Weights of a small transformer language model.
Size: 11 layers, width 384, 3 heads of 128, MLP 1536 squared ReLU, vocabulary 2048, 21M parameters.
Architecture: LayerNorm before each block, untied embeddings.
MLP neurons of a small language model. Each row is named by its layer, matrix (up: input weights) and neuron, and shows model dimensions 128-191. Each number is 50 + 15 x the weight over its row's rms, rounded and kept within 0 to 99.
A block is one neuron, or neurons of one layer that tend to fire together. After each block is what it responds to, as a language model described it from the Wikipedia text at the highest values.

L7.up302:51 56 51 42 61 62 06 45 47 65 46 30 36 08 56 50 73 60 51 46 49 69 68 70 57 47 59 65 58 35 34 53 69 35 37 26 40 42 58 53 72 59 49 57 68 67 01 61 70 48 55 26 65 68 49 34 49 68 68 44 45 53 43 47
L7.up314:78 62 68 52 62 59 53 41 17 47 47 51 38 52 53 48 50 24 75 49 46 56 56 73 52 59 58 67 25 54 41 40 47 54 51 39 24 70 70 28 70 65 64 56 44 28 33 40 60 46 40 42 33 56 49 51 46 25 49 49 25 36 34 53
L7.up651:44 49 24 55 40 60 36 51 35 25 47 39 35 36 64 53 37 51 51 42 55 50 62 90 58 53 57 77 14 52 42 40 63 53 43 51 65 43 49 33 55 71 25 30 35 56 49 50 55 47 23 66 62 41 28 55 37 40 66 64 39 39 51 41
L7.up767:71 51 67 52 49 63 30 62 52 59 29 57 48 52 38 46 56 52 57 41 62 73 71 45 33 65 40 62 54 58 34 46 31 37 55 75 57 41 34 30 47 99 64 43 55 62 60 58 60 69 43 36 68 49 46 12 70 53 51 53 48 11 33 49
L7.up811:33 34 60 40 37 34 40 52 26 48 49 42 46 42 52 42 59 22 45 59 29 84 57 44 65 47 33 41 66 40 52 62 73 30 63 11 57 75 58 46 60 44 27 28 57 51 43 34 54 69 58 42 70 53 44 37 52 46 89 61 43 40 38 67
L7.up1171:45 38 38 68 33 43 65 54 07 46 43 49 40 42 71 61 59 42 67 42 35 55 51 76 39 55 38 39 48 52 16 73 47 52 45 34 48 48 48 33 50 73 68 46 55 12 16 38 65 38 40 60 35 18 57 32 52 34 86 77 43 34 28 64
L7.up1228:81 33 70 44 57 26 46 60 49 63 49 46 52 48 37 78 54 15 27 46 63 68 45 65 47 64 22 48 50 26 70 43 59 82 55 91 39 43 74 51 37 49 31 59 39 22 58 74 61 54 41 63 59 79 49 46 35 64 63 43 08 49 31 37
L7.up1405:69 63 69 38 42 50 35 47 13 46 40 64 24 62 55 31 70 45 69 50 30 41 41 35 56 22 83 67 29 38 47 37 34 45 51 32 57 44 38 41 39 68 52 45 49 42 33 53 42 65 46 55 53 53 48 37 15 36 47 32 29 32 45 50
Function-word fragments

L2.up145:68 54 46 57 58 39 22 58 42 75 58 39 43 35 14 46 50 59 47 64 29 58 40 55 57 57 37 63 38 46 63 61 55 54 53 60 53 23 08 47 55 43 62 68 61 39 53 54 48 54 61 35 65 54 88 29 49 50 49 73 27 59 30 63
L2.up179:58 60 47 56 68 44 35 43 59 58 23 35 40 59 28 70 42 59 68 76 33 47 48 49 54 45 62 55 63 61 60 35 47 50 50 77 41 27 31 29 57 68 53 97 55 38 57 68 53 37 65 27 51 44 68 74 64 48 27 59 43 48 77 34
L2.up525:68 42 52 58 38 58 67 54 51 64 40 55 56 62 62 51 63 41 55 79 68 55 50 42 56 45 60 70 38 49 40 54 54 41 29 36 43 51 57 56 62 59 72 34 60 47 28 56 53 47 59 48 55 70 70 20 60 44 50 68 53 72 49 51
L2.up571:28 67 57 70 20 58 70 52 36 50 11 44 48 49 59 63 55 53 46 57 76 48 66 47 61 59 66 45 34 62 33 83 46 90 27 62 22 77 35 56 51 41 46 65 48 52 34 58 43 51 33 36 65 39 69 38 48 50 65 78 35 52 51 40
L2.up674:61 51 55 65 50 52 55 49 35 75 20 31 58 55 62 72 45 46 54 55 57 67 29 44 65 51 62 51 50 58 64 55 41 38 58 65 38 42 47 35 66 87 53 36 58 40 38 78 50 53 62 38 83 66 66 29 64 49 42 50 42 50 45 61
L2.up752:60 50 53 51 35 35 76 57 80 58 47 26 65 35 23 57 52 53 29 71 52 39 54 67 15 39 50 83 58 25 50 71 68 30 87 42 28 41 00 52 57 47 37 53 71 21 39 68 52 44 48 74 57 58 53 27 40 51 62 57 37 61 59 59
L2.up967:56 59 65 55 75 55 42 68 49 60 62 35 75 55 20 55 44 58 48 57 34 52 51 67 43 58 56 36 50 53 71 67 39 81 61 68 35 52 36 44 80 50 28 57 33 30 27 49 53 50 39 36 51 59 73 34 36 54 34 44 58 50 68 67
L2.up1310:79 71 51 47 75 52 37 49 68 51 48 51 58 65 41 68 37 56 63 62 44 46 42 58 31 07 55 31 46 23 45 50 59 29 54 59 33 47 40 51 80 76 22 60 55 48 47 49 61 53 50 33 76 69 63 44 50 64 66 81 48 43 31 80
Mid-word "in"/"vi" fragments

L6.up1447:43 51 50 16 24 38 52 45 65 44 76 59 26 47 21 52 74 40 55 86 45 46 65 43 17 32 63 37 42 48 45 48 44 44 58 63 32 48 48 38 63 51 63 51 39 54 62 48 87 58 43 76 46 58 57 42 20 56 64 38 56 27 17 71
Place-name final pieces

L2.up161:70 48 70 53 79 23 56 46 36 45 64 53 47 47 50 60 49 64 58 52 35 38 35 73 68 35 46 42 71 46 34 51 80 47 61 75 56 39 47 51 73 58 23 41 83 43 27 42 60 43 65 61 61 51 55 65 33 32 45 54 44 46 44 71
L2.up198:65 74 17 39 47 31 09 49 52 48 55 39 31 35 28 66 59 23 09 62 61 30 43 87 37 17 66 56 33 21 27 48 43 39 24 76 57 26 40 02 44 53 15 75 33 43 46 43 57 59 49 65 60 33 45 58 48 54 57 79 42 70 56 44
L2.up331:58 74 12 61 50 52 60 65 39 57 55 55 40 23 46 60 46 64 55 54 48 50 32 44 55 36 61 38 57 31 41 48 47 32 44 62 56 59 52 41 38 57 41 59 22 41 60 68 64 38 38 81 49 48 55 30 83 68 62 37 54 44 29 59
L2.up443:52 58 68 42 64 44 09 55 35 52 38 50 63 60 34 40 39 23 44 71 65 56 50 64 47 31 46 79 53 61 60 25 65 49 25 46 40 22 24 56 53 43 33 70 44 32 68 58 57 28 69 49 36 68 56 50 45 41 70 96 35 25 49 50
L2.up866:65 47 39 26 36 10 25 60 45 37 43 28 47 66 33 24 79 52 29 82 72 58 39 58 69 61 61 58 48 71 54 70 60 77 39 90 14 59 25 38 62 57 43 42 59 51 40 33 63 46 48 58 50 48 56 62 45 56 54 48 48 58 51 72
L2.up921:70 67 43 23 66 58 34 49 44 52 72 44 48 37 40 35 33 35 31 61 64 44 60 60 40 46 54 33 29 44 54 52 75 69 59 49 39 76 47 41 54 56 47 95 56 48 41 39 77 39 45 43 40 68 66 54 63 60 47 67 48 34 44 83
L2.up1154:28 72 83 39 36 62 11 45 53 40 70 67 63 36 38 48 44 40 46 56 77 59 62 70 44 67 73 53 52 53 40 45 78 46 48 56 58 74 53 55 53 51 20 32 44 33 06 64 67 42 60 54 42 52 68 30 59 74 62 58 43 43 26 76
L2.up1462:48 63 39 21 47 32 27 54 43 53 62 21 35 57 50 63 73 61 36 47 35 63 73 68 33 25 54 29 27 43 32 66 87 50 16 82 41 56 49 49 48 40 38 66 54 60 39 44 48 36 58 60 41 58 54 46 31 52 77 49 40 62 31 54
Compass names, word fragments

L7.up37:62 60 79 39 23 52 39 55 55 61 56 46 58 66 30 61 56 36 53 75 29 56 47 45 58 36 59 45 25 59 63 52 46 40 39 62 46 48 56 62 76 71 59 61 53 28 51 57 54 37 43 39 30 57 80 54 36 56 43 69 56 28 48 60
L7.up307:66 25 40 47 41 67 52 48 50 39 25 47 49 43 40 67 71 44 70 71 60 48 20 23 00 14 70 61 62 49 39 35 86 40 52 72 49 59 58 45 66 42 55 36 72 48 42 45 53 40 40 38 51 43 79 25 53 44 85 22 46 44 52 73
L7.up886:44 65 48 37 68 54 56 61 64 40 66 54 33 46 32 43 69 28 37 65 34 59 60 50 45 36 66 73 49 51 34 64 50 53 50 35 24 34 15 31 69 59 50 17 57 24 47 59 45 56 66 54 75 44 54 24 62 28 51 64 57 47 40 69
L7.up913:41 67 49 47 60 41 62 61 59 84 44 63 43 59 49 35 26 59 54 68 28 49 37 39 25 35 36 52 56 55 71 52 43 38 42 90 34 37 56 56 56 55 51 39 45 61 50 48 64 50 31 53 77 58 55 62 30 27 41 54 46 45 74 68
L7.up1007:67 67 50 30 83 56 66 60 54 34 32 63 47 32 45 34 61 64 63 72 44 33 38 43 29 50 49 30 29 44 46 78 35 57 35 31 35 71 43 49 89 41 48 31 42 05 55 33 55 48 45 58 34 52 60 40 44 48 63 55 53 67 28 70
L7.up1070:57 62 57 62 44 24 38 50 41 47 50 42 43 42 47 34 48 38 50 69 41 55 59 55 61 65 52 40 51 59 56 35 54 33 56 62 59 26 33 49 62 61 24 81 69 49 08 59 76 45 55 46 63 68 67 59 40 76 43 60 46 32 61 56
L7.up1295:46 34 34 55 70 50 43 61 54 59 57 42 50 35 36 69 59 70 58 32 39 64 54 79 50 30 59 71 30 72 62 34 59 79 36 32 40 39 55 31 44 57 61 73 48 51 53 68 50 60 79 49 41 56 85 47 60 57 40 49 49 24 30 74
L7.up1423:47 55 45 69 63 66 30 69 70 49 58 39 69 46 47 54 44 53 59 46 40 23 38 52 81 30 67 58 31 34 51 36 41 53 23 56 45 34 53 49 66 66 55 62 20 51 56 63 66 35 59 39 79 30 81 34 46 51 42 74 56 63 73 57
Mid-word i-syllable fragments

L7.up193:72 80 61 42 58 51 48 54 56 55 38 34 42 37 37 45 39 61 24 65 57 55 47 52 48 19 42 56 26 58 49 62 81 40 57 68 49 47 11 29 53 29 33 99 36 42 20 74 74 30 72 58 64 56 49 43 65 46 45 61 39 25 43 55
L7.up300:68 70 38 44 55 57 32 55 23 59 47 29 67 49 49 39 72 49 37 70 49 55 31 59 51 57 42 55 25 57 26 62 83 44 56 70 62 56 11 49 38 56 41 63 48 28 38 55 38 67 64 26 25 71 46 41 25 62 45 88 46 36 56 59
L7.up412:78 64 36 51 33 56 48 70 20 43 22 18 30 51 60 22 41 13 43 28 41 83 67 30 65 50 55 44 43 55 46 32 84 65 54 54 25 47 35 36 72 82 66 60 60 31 74 58 66 49 55 45 63 55 69 18 58 72 58 56 46 57 42 43
L7.up573:48 48 31 50 43 44 23 65 63 46 30 41 35 51 74 53 71 22 31 81 49 92 56 51 48 42 38 52 50 43 45 78 49 56 25 46 12 62 57 43 49 53 45 41 61 56 36 76 82 88 30 81 33 72 52 61 44 56 50 65 33 63 19 32
L7.up808:71 77 62 62 49 50 21 47 38 41 60 23 61 26 38 68 45 27 16 71 71 31 68 55 57 39 46 41 41 30 33 22 72 50 46 61 59 36 47 42 69 41 48 46 42 23 55 56 50 55 74 49 47 43 53 49 57 56 50 88 36 31 60 56
L7.up1127:58 57 17 41 37 42 46 61 34 58 32 47 39 51 61 28 69 30 51 68 69 58 24 36 25 46 55 47 59 93 48 47 58 58 38 62 40 46 69 51 19 50 58 65 40 55 57 47 57 64 36 45 37 61 60 59 42 75 46 62 35 57 59 57
L7.up1452:87 43 44 43 46 69 28 51 19 35 37 47 43 63 54 45 47 06 40 75 75 43 74 56 45 48 60 45 37 87 49 37 64 55 54 39 54 56 50 39 59 66 39 78 61 38 17 55 70 61 45 50 48 60 63 55 53 66 54 88 45 34 54 77
L7.up1504:62 51 22 44 49 24 53 50 12 53 52 30 69 60 55 43 44 61 47 58 46 77 26 55 53 39 42 70 52 51 53 50 65 48 51 55 12 52 16 38 50 48 39 52 57 41 22 21 73 59 59 43 86 53 51 65 21 47 50 72 53 50 71 56
Odd word-piece splits

L6.up643:79 57 49 50 66 34 39 47 53 26 38 26 60 79 45 64 44 55 55 43 33 44 16 34 09 59 39 51 35 43 39 52 52 60 54 50 38 44 47 52 72 73 45 68 52 37 58 48 64 75 36 53 49 36 67 49 42 50 48 76 37 49 68 53
Prepositions and their second halves

L7.up3:59 69 50 61 34 66 49 67 50 56 61 52 18 63 52 42 25 44 55 47 60 34 46 45 59 35 64 33 26 54 49 29 52 36 60 67 36 50 60 46 47 41 44 71 49 60 32 65 56 30 45 57 57 56 64 50 60 47 54 72 62 57 54 60
L7.up216:57 62 59 50 52 44 51 57 62 67 44 57 60 44 41 35 46 33 46 49 49 60 55 54 65 23 59 73 43 51 27 72 45 67 63 35 56 46 56 39 70 48 60 63 53 34 28 64 59 32 25 55 38 48 94 63 52 45 62 80 37 41 59 66
L7.up280:41 49 82 23 52 44 63 45 49 63 18 49 61 52 53 48 59 26 54 48 18 50 48 49 43 24 33 31 29 46 31 57 44 67 54 56 26 30 42 43 66 48 66 78 56 44 61 48 72 39 37 77 45 52 66 22 54 47 37 45 56 50 66 77
L7.up318:31 47 47 23 55 36 55 58 33 50 50 74 67 41 59 35 66 61 73 55 27 56 38 48 31 28 52 44 47 40 19 65 36 49 37 55 44 34 55 53 61 39 66 26 55 38 78 46 63 37 60 84 39 37 63 23 42 22 61 49 41 50 51 75
L7.up630:51 65 50 48 49 28 60 52 25 50 56 42 50 35 48 64 68 25 47 75 58 63 49 45 27 31 51 46 35 63 61 58 56 75 47 52 53 57 65 53 59 61 74 46 52 46 30 26 74 34 19 32 46 43 49 58 47 62 44 59 61 24 49 78
L7.up931:33 49 47 29 51 45 50 60 72 61 58 53 74 44 42 59 68 49 61 99 38 39 41 53 41 40 42 26 43 40 60 54 48 59 27 15 27 43 45 38 65 32 45 65 55 30 49 41 62 38 24 65 36 38 65 51 48 67 45 58 43 52 58 55
L7.up970:44 91 55 57 64 37 46 64 55 67 49 43 65 30 69 17 57 56 52 42 03 46 49 30 48 25 44 60 35 39 56 51 37 48 52 68 48 53 46 52 69 95 57 34 49 65 64 78 64 40 44 64 28 37 61 26 27 51 64 87 39 58 49 85
L7.up1168:49 43 33 53 39 38 49 49 81 40 51 62 52 54 30 54 58 51 52 76 37 42 62 37 62 44 55 10 51 46 40 57 61 65 27 39 59 44 56 52 66 49 44 71 63 50 70 53 58 47 35 79 59 68 46 30 47 46 30 60 57 58 46 56
Country and place names

L2.up105:69 52 61 38 43 51 49 44 38 50 30 38 63 52 54 45 39 41 61 47 28 79 51 85 31 13 33 90 40 48 65 89 41 41 37 75 28 59 38 47 72 47 43 42 64 38 47 26 53 50 47 34 40 53 58 31 34 50 55 58 56 45 40 41
L2.up609:77 51 48 32 54 45 44 53 52 46 47 42 48 59 46 44 48 79 55 54 54 79 53 67 25 17 47 41 46 57 35 54 77 82 52 49 56 37 30 44 40 50 44 41 36 27 68 38 46 34 62 39 60 30 66 01 63 47 71 66 49 43 45 42
L2.up614:49 46 67 60 34 56 41 49 44 62 34 53 52 69 11 29 42 00 46 35 29 65 68 50 29 34 63 60 47 66 33 62 44 30 68 43 20 48 55 34 52 65 54 58 63 52 57 39 52 48 26 48 54 32 65 44 45 46 73 74 62 48 31 40
L2.up707:61 71 69 58 64 33 14 51 29 54 62 18 43 61 30 50 49 12 36 51 29 69 55 68 25 41 31 35 41 55 65 39 62 60 51 66 39 47 29 54 47 76 47 34 36 49 47 58 61 41 58 56 51 55 58 62 74 56 58 53 45 48 51 73
L2.up901:72 79 72 54 73 09 29 64 57 59 62 25 62 54 42 69 12 27 33 58 61 61 56 48 44 64 58 32 67 67 46 25 37 55 32 68 28 36 53 31 71 68 57 56 51 31 41 43 60 53 62 32 51 69 56 63 83 50 67 50 40 48 58 36
L2.up943:54 52 77 42 53 23 34 55 30 74 44 35 30 65 41 72 61 58 65 57 42 72 73 43 47 43 40 39 64 52 29 70 56 45 41 64 49 44 45 52 73 87 59 62 69 27 47 56 65 34 32 40 55 58 77 28 47 47 72 51 40 26 32 84
L2.up1102:65 48 70 42 50 42 43 50 38 26 36 40 57 57 36 40 49 41 39 39 31 45 39 47 45 58 44 51 46 10 62 42 62 35 62 40 37 61 12 55 75 42 60 73 40 39 49 33 57 65 40 48 45 63 50 42 44 65 63 79 02 31 50 60
L2.up1266:58 76 59 70 65 23 66 55 64 81 59 43 50 57 58 42 64 47 52 52 54 72 25 66 34 24 19 40 35 50 64 63 37 55 42 67 56 37 23 43 55 76 24 46 29 53 73 46 43 49 59 52 41 69 51 44 54 58 45 23 43 56 39 53
Word continuation after word-like stub

L6.up693:67 25 40 59 52 51 48 52 33 53 43 44 37 56 32 54 69 20 77 61 52 63 21 49 41 15 32 55 44 38 13 63 46 50 47 67 48 53 52 41 76 44 63 65 62 57 56 62 37 47 45 36 25 74 48 51 31 53 67 50 35 40 49 53
Subject before verb

L2.up76:50 37 69 33 77 64 45 45 71 38 57 69 65 60 12 43 56 19 46 48 51 55 82 50 69 32 43 46 34 62 41 69 51 37 24 49 33 50 47 27 52 47 60 51 47 55 27 17 75 36 47 84 42 84 56 58 32 46 60 52 64 30 12 57
L2.up213:46 57 70 25 43 54 56 56 53 48 16 53 37 60 70 43 92 44 62 54 64 30 50 49 55 08 56 56 56 53 55 50 45 12 35 33 34 09 26 20 38 45 44 56 05 50 53 30 58 43 24 50 52 29 42 07 50 48 57 45 53 58 41 52
L2.up364:42 50 63 34 31 40 39 52 57 63 23 64 56 70 27 45 78 45 64 61 67 47 53 57 57 25 43 51 29 74 56 49 31 49 42 37 28 41 47 33 55 44 49 55 44 33 41 49 90 36 41 45 59 46 68 32 35 68 42 68 39 18 51 59
L2.up488:23 43 48 47 51 46 15 62 34 37 10 63 53 51 50 50 69 59 60 36 18 62 60 53 51 36 63 35 53 63 61 41 65 76 41 60 56 65 69 45 41 44 36 72 84 63 64 78 68 45 49 59 51 39 46 10 54 59 53 48 51 70 41 51
L2.up491:58 84 23 59 43 66 73 58 55 63 28 50 54 57 70 56 51 46 48 57 40 51 41 37 22 32 49 56 38 60 54 28 44 39 63 59 21 51 36 46 60 58 36 45 42 16 51 46 80 52 51 60 51 56 59 36 28 55 40 40 38 39 76 59
L2.up666:41 47 38 62 34 49 71 68 37 55 43 46 40 26 64 46 39 35 56 38 49 76 64 41 65 59 45 34 46 17 91 44 50 76 55 37 39 50 52 36 25 57 48 65 54 60 47 44 63 46 69 78 35 55 72 43 34 73 49 56 33 29 62 31
L2.up688:28 44 67 46 34 43 64 54 73 57 34 61 67 77 42 62 82 58 58 40 40 64 58 35 55 50 74 63 43 63 26 71 51 35 04 57 25 49 56 57 37 50 53 51 49 49 60 80 74 37 29 75 41 44 46 16 26 46 46 55 29 56 41 73
L2.up1305:44 39 67 30 28 52 37 27 56 81 55 56 54 53 57 61 68 54 46 49 63 67 35 83 72 55 63 22 61 73 30 64 47 64 35 47 58 49 70 12 43 46 55 42 19 53 70 80 58 54 20 50 49 54 40 41 31 43 32 62 48 51 66 55
Final word-piece completions

L6.up967:81 49 42 62 39 36 28 63 44 55 57 40 60 67 53 57 27 53 33 56 55 33 62 77 58 46 63 63 55 28 50 69 62 72 21 72 35 32 56 47 36 39 47 58 67 41 59 54 52 49 25 28 56 63 47 66 63 45 72 33 37 57 43 70
Mid-word subword pieces